Part of a small language model's weights: learned positions.
MLP neurons of a small language model. Each row is named by its layer, matrix (up: input weights) and neuron, and shows model dimensions 80-335. Each number is 128 + 32 x the weight over its row's rms, rounded and kept within 0 to 255. Numbers have three digits each.
After each neuron's rows, "fires after" lists the tokens most often just before its 100 highest values on Wikipedia text that the model never trained on.

L4.up632:179143135139145094202098091112170125150142143127148161098131114110039112116128176105126101119101169104093139110122171100088172119103100101156141166065156152146096102120130110122147158172126129101079087150145171098101102137119181128172124163113122170116172140131114145147168125133110121151124151116107202074122107143144067089137112107055136100150125211160097128128144116195082072148163129063181100079187145158138190143181194194097132106162070040156151110139070177095120137163179125096075130120157111121102070119143147061143170146149136160177131108143119176092120159104137130170060058145108113138114215151143117121138184127132122088162123107114180141136135122157110120120115123172096137111076162108125136065194135130141081088115153102142124098087167107098096142115095126
fires after: " ", "16", "15", "5", "13", "2"

L8.up181:081076099201139094132108116087121080112188155079060134138130161085110157070171122158097133171147164110107093113076075160094149159106110113086156075134125136112101123081104146054158128103044166104152140173135123153102134189130158141147121069095137131162156047200131124132133097160104111171125112100065100172197159132135177155068189145104139176170092149123099104145150121169128112124154121153131151119139114111123080122107170139141133163120160163125163139151112134140103074123128149122095104075114108112166092125131112111152133125105141147162095131153146108141159165140119090089123201135149146099120165082107108203110126142133130101114089127114147164092105162173136078194095107146163167141143091139147085142143113166098124127077095181164092120149103106149106117131113043
fires after: "-", "i", "o", "r", "A", "ri"

L8.up522:133123161184146151078157107157085128120147112111132092154115088107065101084104113173148086057062189109080141141137089137167118183157190157116074082106114177135140100117079109113145134192127127075177088073103111156108195140179107145093137114150137107107161160146130102119090127104130128132145092082142118176106140109209132141133085107137139082132142081130156153114126133065132192080118127110071123138112157120109125157161110126144120129081116191190129152162157063146122143141134158081103164147150154132189163152149163085170126102144154149076163094108127170122141125107123110101123130135158133138126157131180155139088145174131181113111180138124096102118063166096103167170126178085146090136126186130109095132166113103183159097115104161109143131144118055136079180107108170
fires after: " Mar", "ar", "k", "m", "ab", " March"

L8.up1311:097158141147109155060135136131148092115149135133183137143198146142160123122140133159103118107052137117101088101117129165150119083136106125154121141129112148120175143064151181111163141085069097112120119107133116175145065134147177190177091171141152166148134150142060086145205130113111148118048087118133059130149138155138180082130157111107128141082155144175178145107128155130107115116117187092090133109095149111133202084135107150106176169130089198168107121131191178084162127067179153129118116127137124139164071191199105140080081134142178133117113099128091102131144122124148081089084174159088101196133176139130204117118096123154087132124165125093088081096134100153128167133087127120128188165134090140127151153123079110166123102154136114128157150113150142137124170120089049
fires after: " ", ")\n", ",", "3", "4"

L8.up1523:187142143134114132085088130128053091112071136080072120154108077162133139137155144135199099065144110087152166150103108110160146146146115099141141120085148118109061114172128126123143116171104138099100138085107120103184162173086151178124099122162136096125128112110143091132148096115117106163130133106166166130163160122180138123133134193130113122158120132073132131109122097137146118141120113074138122117077116121130118095132122105171184146139109178151141160050112069096113158161176186065084138134136131127195145133133128144081123119164146132081173157118108107102144106106129161189152073164172141167130157155123181082107148133134180139115182150144142210101095183173128143083110196166136090135084095129107167133150102143115135161132127086131151103120148120137139086099173157
fires after: "l", "ol", " Ol", "x", "el", "k"

L4.up1225:128102138079126119153123152155107125204132153152182093131082168118103118154139143141193156139125088120144144095167179127168123150109099128163129137101155113089072100104122136077146146092124153131123069165060102126120110151132098111147169096159067187132099153086098099150063194166096153126131030183111113124152111082129122117084099141103132128134112136144117127131147099167105124096147068149074066088087069092107123129117132169150089176132097141195092138166093146136099151191159142067136160162177099129107163143101042094157122128095179101060103185184165161139120144165207112153120087164085117168109134126156092135135090125127092133117132103122163157118107121132174141198115098137193141180071116092129090129169112093110145129103112126129157147119131123150121135157120109
fires after: "|", " August"

L8.up1454:115079117076125123135140180137144088138176145117094132122128139130188133167118068163110122110115113123113187083152107129164121179039092123052107030161101151118135122135095105141140151167039172115127136118146197102066106172136171179150120133094199153101156139136130062113093119131181090111151106132132156126161158129062125136072162182139119139121087083143119100093153129134148104160144153057134125115086157120150141138152098150124180150171129103139131181091157090060098120117098139142083114141128143129162125170113172142114130167089161117093086116077093144181112107098143100131120155136100123100118132061225133130080109125084105119090114110131152117120162114189124126118049096114128097094036098117127088105079150057151096185092152167133154168136130125128124113096079132
fires after: " f", " ro", "el", "ul", "ç", " l"

L4.up56:148095121099064115155117176137110030117090096157154119102108160110123064176111161146188113121191115191133154161126088117131105158130118177117105099154131079149165077131104155176140126173146120116158127146145088132102074108166107165111117156232185132163089127091094146124181162192103183120113163185127101146133150181123092156137093098128114081075137146132112082101102082087133113173142105183114127073088149079166156104204107093081145175116185140113128032104124115139071219061125131072107120129157143135115098089166107124118139146147062090108147157095166129123099091161147126151117172113110062144094167198097090220098138095091161142110090135125119095137159139183154117175108110109115106130137127138158080131149165098118154136118122150095076099142092153128100142091121141
fires after: "\n", "-", ")\n", "|", " |"